MLP neurons of a small language model. Each row is named by its layer, matrix (gate and up: input weights) and neuron, and shows model dimensions 96-287. Each number is 500 + 25 x the weight over its row's rms, rounded and kept within 0 to 999. Numbers have three digits each. A neuron's up and down rows have the sign that makes its largest values positive.
After each neuron's rows, "fires after" lists the tokens most often just before its 100 highest values on Wikipedia text that the model never trained on.

L9.gate1414:497516494491468502509484530487504517508471517457468483468512457523478461507480497497470452499478526467547507504515508534506502501500485457480474492514481524457455508499484515543535517529472528492486514540482453480495460486467484486526515526523450528498514491486511524498479509476511498531517468434528490499557489544485490500510511466475454496512502508487521499460507459542499496474490486474501486458501501484553506493471463548482463524494475455529488477531523484493534496497519499508447484489544466507511489516506515509484481522508526528470512513530529502517505547507496491546
L9.up1414:534491511512524471513500510468503512475517470514505526454501542491475500508475549547520485484484479493523497518484526488471546493499517533476480551502535514472496512474520525487476485489501499500502512528529428529486470535456507468539542505516461479480506479489538441428469508503487524488535471507512474491489492540436487505471491517477536468487518502497476536529465527527524524508524476482473547510484538503483527509530532520511519491488477528494494543492499496501492495516508491499521500511462490489511474499477529514493490518500468555500518538540503518500483510521475489466
fires after: "0", ",", "5", " a", "4"

L9.gate865:456534465534526476510486512533538485484504462552488531515540496509472534517471504487465468525463528520455510473478493455493467530505465527507523479500485496497516516537455454520479488507530519496500472521462528509560496510473520508519466512495521545514489505516485539491516531537456500536499485516493452485544516519486486515455531455493512495520481504463484457497477459483512490446499524473517467471533506522500535468511509485487493514500479479512522519496493540476503513495504492532498483440490513489463483487464498501519473497495528477518486530515528477520500492538561501516
L9.up865:462483498489504461518488498496486479528460526536506502523508483517478517509550504473517521511482506509503478481533451487469481509478514514515527517511460517486502450535494504480477473508490496508479510513511514535483486458536488482522485468501514527491532462534491507502493563512488458491477497456491484511537464459542523517531482485524499502455502510491504500484460439518498518495476530511474537497458522501501472495437480501494489480516501503526434465550500522544489474511482481478490522491520521484453508563523468553478517472526491519486530524495502512457481479478547503508
fires after: " ", " |", ";"

L2.gate576:477544500544524472479450497477494495497526553524451521536539468495532499462510487462523553493491522472502528522451460478488490529512480533501496476509525550483516486494496522481525522484500486495516539515486536516545509515476467513509472473493529538499489528546476520470464489517518442508531504507493524501517461488498466494469545502446557474506478517496523478483501517493493471486508477525557483470509543508514526511485493458505507493519495510539478503522510502466510531496520539461523472442536514529446496533489459483463482487524480469476495498499479526461471452527493451514
L2.up576:480525499515467539569466510489529513497456485489514473507490490559500489501541545538470456514508460514542515476482500478467486504497465482458459521516465502539478459521506471516548446519499499473461519478478457518471514519520506510526459556541546524508507449518530543526478497493493486518494502490497492545534533501509521505539504498532505476506523510513524507489527494512526479482450506479481529526537491452558494543522462485544526493470538457456493500537509471534506467475488515476508546517541534496523503520492514521508509496475490518550559504504496534515496492501525478474
fires after: "–", "0", "2", "-"

L2.gate1919:484530530508498484500464523518533491496512476474510472499487452505460535489462501495491478495531479445482485465491512520498537513486476510476479559497496534481516466516521514524534503447509453502502473503449496467486479496532499533462499468519511474470491477511482443471483484523455511524509517474534538509463539531521520472501468518493540494519488502507497511539496496501480494495507473505467469463512535471480500476486549483523519473496524523487489476498515496505463538518527495475533498557540490512503468526552504500525521495502524487470506500504502476490504470489509540523
L2.up1919:517511482488452499498536504493461525495478467552470473499558519479530508505451494481488530465497524532465529560518520454508519479500470491512522477547512504530568525501486528491458480500511495497466525514508499482490474537491520512508497466524501507502510455517486548463522474544448508487494495506522513499508524472480488501459531482509550493483473473476528514477472504483518492470517498484486499472504496500475521489510455545502485523445476515511487506468539490502464483510459478514510512468492501507483488523478494535484540501507513534528455475497489526513485483487522466548
fires after: "ig", " (", "g", " is", " Ne"

L2.gate489:494549531506503487516514512498538538500482493489467499519503521525488559483516481524478488481494520524508494546446546486460504461516462542507488511501502533448495505505507514479487522481471461494513522510476512522512503497531503495504494493455530458466490487491533456493533498486549506523489533540512541489529498492474517488467558548468551513493492475521506523472558532538495518458485545530462485456519463461508465476515510493513481464512520442503482495476528506457495527496481535482473479495531543510486506456495452515507498477459505518484503517531521504496458460474511482510
L2.up489:491461498512523553471527524502538497473491494485516531478530463495485494443528464439470508520507510506474517523499548517468518475522526515461526522528470515494477475556516506530483491503498530480477485541460483483522468487509442507519484477503516508485496458489514529502528510533515522487503540480504543516470500506504526447524521500547518493506523503536539479470479511510436537524543455470523454480511524513495473491486505474515498468527513513529480536517558479506472499456456476494511500486499465513498469517491484470541531518471447560520473494484473493489485523500537483516
fires after: " and", " (", " or", " but"

L9.gate570:531512500509495534513544457550539504488493488521475495515527511540519553522513467490530552515508497514484501505487471467491523526536509496501475503485515544501496480534525487519511505507464455504524517488471479496524493500472533507479468502521556528483528506494501516477481484529469466505478487532440530477494494547459507491506514462520516532504517500482467462495498501521496484462443491520530502499483495454496453505513530539473515498510534515503512494522464506508470522479507478525498509492504515513497509462474523532488485509516462497511550471537514509488510477515461494515
L9.up570:528506505507459505472491493519504557484481511515456513523440503482526483479513515508495508507516503481507493493493492516505514486511511519499540502493458529544491536547474541445469507527444490478498474516516491461494542501532463465507511468483523511502489537514496513481529511495511557496448460463483510500500463510469495479509499542502501501470511508480497469501493515459470508520504531501528514499447468511497443476499524434471476501525492522497469558515551500501529527467512455502531494520543547462504488550521529488553493476503483513505482513474493468463521497486479492464
fires after: "-", " |", " Time", ";", " Succeeded"

L9.gate976:535541488542525506490521512510474565471545521494492509513458529498525481502496486482508478496533505547475544485469527502480523481501500543482501463498499556479477515478471517491517499490515505483482554506444492545529515498470502525548515495492515494482535514529447511502494488500531531471519503482486513493521476475490497479512485449469508501516470500497496530470486484449501478522555444478457528509513512495479473530535507512542523494516535496471566441478476489508441497458541540529498489468513481507482519489540455523510443558506509485539523512535517473448499517500506490472
L9.up976:564495472473546526489474533447490543514538477520511490527528512526552514533514507526499527548477444489466494475447522537512478533483446507471532503465492486494481464460490504501482506519481523500476542516528535485493531490481521483480505457536482511504475478535546521490501494499517553543484503523542509519484528530468468533471495463531522494518472526461490509498505514516508504491513469518502488474486527488491535480523512500496493490503513497505499498501552472495533498471479513490466467543519493497535528507488502507539511490475517540486476511502515521503519494484548501508
fires after: " ", " |", "|", " on"

L2.gate243:512551535533469498469531503505503496470533511495477484527530491481492511472518497505471492476514488477472473501471506475482481483528475495462500489534502546468474464490516524530516507519514520523521485536464497507494504471536478531537476514482478523485511472485459499442465531545522521488528482501509519540568489538460515495473510472501520500495489476451562446524504489502506489500469485455463511456529513482466472488496508502513521492517481499468500502428468509521544503504523513489501513491534462510501472479463532510517498482485511510503470519507526525495499495510471491513
L2.up243:503534546539435513496512546489509514482537467532491517455507497502479489545510500474553489496526524531478485510532501479480486521510539513454553540495493532489472494468512512513473501524507503491487509535465481547505501498506551467526510461514498528513535509475494495477491500507528491487531535505523526492474495518455521496499503508509527454528506513483490441509492509487495469493463475497473470521561511534497555511476492525522463518514463494485464536529480522484505510550525489526480505525488506513505489466519475526502507530556469522545520469513473512495478506463545467466
fires after: " and", " but", " to", " was"

L9.gate913:497511518513472505479523507458485511519503507486507488491477515524535501508508513494522490503479480456478491490503472471503491481465487482527474565555462510545510513465459523485470460496496499485471522528514485477501447538498497504473503475503489468504501502546486515494499554513485453540514539529489491522472508534510528509489454478486501521485474510507515487502486522531525496524510519488492477463473516521513477449491539523533502481523496495479482493457516527447527524482499497498446484478522472449536533508477473459534477483512499520525504503479490537481469486518464508521
L9.up913:476495498498519466485503551480497493516506487503509540463497500485533518500504511527508528464469460498528488483541500461529502477531498493454484539517480495499505507505520510528536514544497478487463488498487499481548478523479447542519497523498459475501498467484499481509452480472515538519555483515474508544513472503510556478481525540455519530494485488518521488537543492480479499508526460507492484513493499506513472448475517528499525535516534479537500488495474500494468461535487552494530546526464523531501487501485500488468457533506486480544490477554516476527520487461474525507
fires after: " ", " (", "2", ".", "\n", "1"

L9.gate419:491506525495497526506470516493464568520515500489522464540470517469498559517535447515493542503494494475477510491472496470514446427482517447526452553485460496513528473525507442495443492506457480474517515492466481460519490520482504483495512498479500479485490462534532474491500492472542498482479515487528495503497489500496480464454523481472517466515489513494547503512466484498527498433507528522515527474534477502526508476520496476547479486484471492518498525518484530464515477522484508483511481477487482474526531506514483488525506491484506473442481443529473458465585524531505526484
L9.up419:482506525519509530499465518460533513521498460477513461500532474505545529523494528490539475473532521523537516469490493480526428450493530505451468513469471472525483515480551485497482471513486510492502482479490482479487494488459477525488507489466476480451503538496524490546519506475505468490480465513512502466481466490510486494515434525495520527488510511513491475486457455492488500530465488473499467539489545460510472528511464499472486477492501513502472510473473519553512536535482498505453541551451503461489521467498530534531483460485525493557495523519485470482517468476500530538
fires after: " ", " (", "–"

L9.gate1966:455546498474498517502475492477490488510510468499477476488494545500509508500539479500474507485475508511526492514505498499519513534510530463460528468486496504536537520528494545503530475552508513497541511518492535516508504519463478499514492466545481522518499474502507465519500496499519520462452525515477495494473473529494451504483496485491469500483463519515473469464472519452543464515466531505487476520498508536500495461501479457477484458508492463535511535495529512515496488489478513495528477519528490479482490483532522533480474466543465525487496507510536513472469509514514506478
L9.up1966:520492478482502517524486484540471494521500488472511485488483521503536543453501506497472487513534493512534464488497487489493509497544498457508490498467482495496490448481471526505509463537542492479499490438461459470513480515468474528509524517512506478510473513542504526490514498521519493489546534464469542496484474518502473494501478511488501509515525464533494481469496462514536496519481493516469516535492495498463478477528535479458562462510504478511466536446522519506481505450487514476514498514496505481473539500551489483534498473534510487545521489489450536479526513511500463469
fires after: "°", "–", "2", "9", "8", "6"

L2.gate1085:474504479521538502503540506529496517474485466470525499463471475493481527513506487502457486456458537491517470496531552534537472454515492495510501520490522528495500507493459495499500530508526489528493507488524490534460496486483512532514475514535513514493522468483512482505512546475533539476515448483478541467518533488493493468546488488487539469462522514492526504531459508512503553495511517537454493512432534475507500479529482489509502521496509540550487484529465471484522494509501500482468520467519497514460520418526500530496520470477513454484510493455472528515538505534494504529
L2.up1085:485480481510516498467481489541500553476482497526515474484481496447482505490534501542504490505486473519502469539475492475508517480511526525540512493512535488510511462534520522496501516549517497444517517488475484539475504505422531468501500460513493517517535503462500481522511465483484474543501501508462500536478473521497528521445521482462544499522525463562477495514493530516511472530511502498481554535498446492542480535482482519536516515477513467507463532491495500491529506503502498505463486539490508498518540548463513500510457483505459521494454465496450479532465470492525489484
fires after: "0", "4", "5", "8", "1", "9"

L9.gate1821:525494542504546475451508523476486503464470475508535508478472488512555450485480472460520441490519477513467501506506476458508479466472516458489504535483475482475534466481477496528486497514508494509512508509500506539521477525519532489454470478462482462536468475474457500496488485455466529534546493524497473498495479503482467495481478475476509498544494476513524472483494500531482485522461483523451493508481516507527505543480470474511485496498500493505459503469493513477511506478469490489491485455492523500456537516486531459521481496478496489480520490524534531465524461516520523505
L9.up1821:521489484505530524465533550481464482475454539508515518510490469526520483507536507479497507467472488475484499563525529473497482495572532506490503460524446523492488466496483533476516509538562527460497495511487527511534462485523454486503523485529479493507458468488480507498503505525456475486532506498470531481516457525500516505508503512504475480489547513526522532517476495497463460572453501522518457547507518473538508499459517516494487518511466462524516548550482507524416486515446493502514524488518535543479476499458483517518514490495518518504527466509488550528544465489473516527
fires after: "0", "1", "-", " ", "2", " \""

L9.gate1394:504484522465500499467516488481516476506500514480549458483535524528509454466501449511501510470511520487526481532511507502482520530499504477521484489505469535495512503510467511540508512539512507511525533528521470514549503536510529502474504485492468486510460509483536493459490493510489529557457532512473491526482491480542499506519527501530525469533515484527526524520488464497463513471532505521499528502501469498478489480516541459532509518561484501488488519509506518507493522470550488475554493467482482512462521504507524474542499474499528499532485507533514526483498484506506515496
L9.up1394:465483485522540501515536499496508467517488510512492466541514515538503465499516461492557533485467460536451476495485523524464476559472494502533562473535488515495524476497494513514441497496517575515521514462536501528512453490477481472473496510517517477488497517508497528509461503487502508545495492481508518473543483505544504476452504490490511502484492481509476487466485460490509492455503477502499513513473476490519467462489515498489509488517523520478484510563510498477452467553457476544518460523457530499486515555448474491473498493501531493494510484507534500501532512518480535494
fires after: " ", "1"

L9.gate581:526504484506546492492490515503529504524488489513466476517497527467536535507536495484517521496505541530496486510489507519485495515501469464498470485472471519538520506484489515461496507461494474552488504514486453460507521507471496555426499510510486514500515535518539436498474515485549445480531526516534527481459522474483484512500489483471516508519490559506513476500527464507508467480527513505474520493515516452519505464523518483531533500487488443528484463491512469444512475473469519526511493474531435470451505525491496490506451509514534490464470491538453523450491489499453530487
L9.up581:522491499494499555497546538492538513497489471514484515479542515445504492472502531465545511553478491518493480516472486523528517554500481494483465526497502489534476551481492518471452483514526469512456541532462474487494476526459450517493521473526476534488499491501500508479489467464510490476478479493539538453505500476518519533489506494474503463470458512476519498477444493523509521470523488524510488486474488496527469533541446469562495503478515496522476499472526511487526479497451479529502523509475521510533510538465525465504499501476503470515487486513514519509517468520503478482
fires after: " (", " "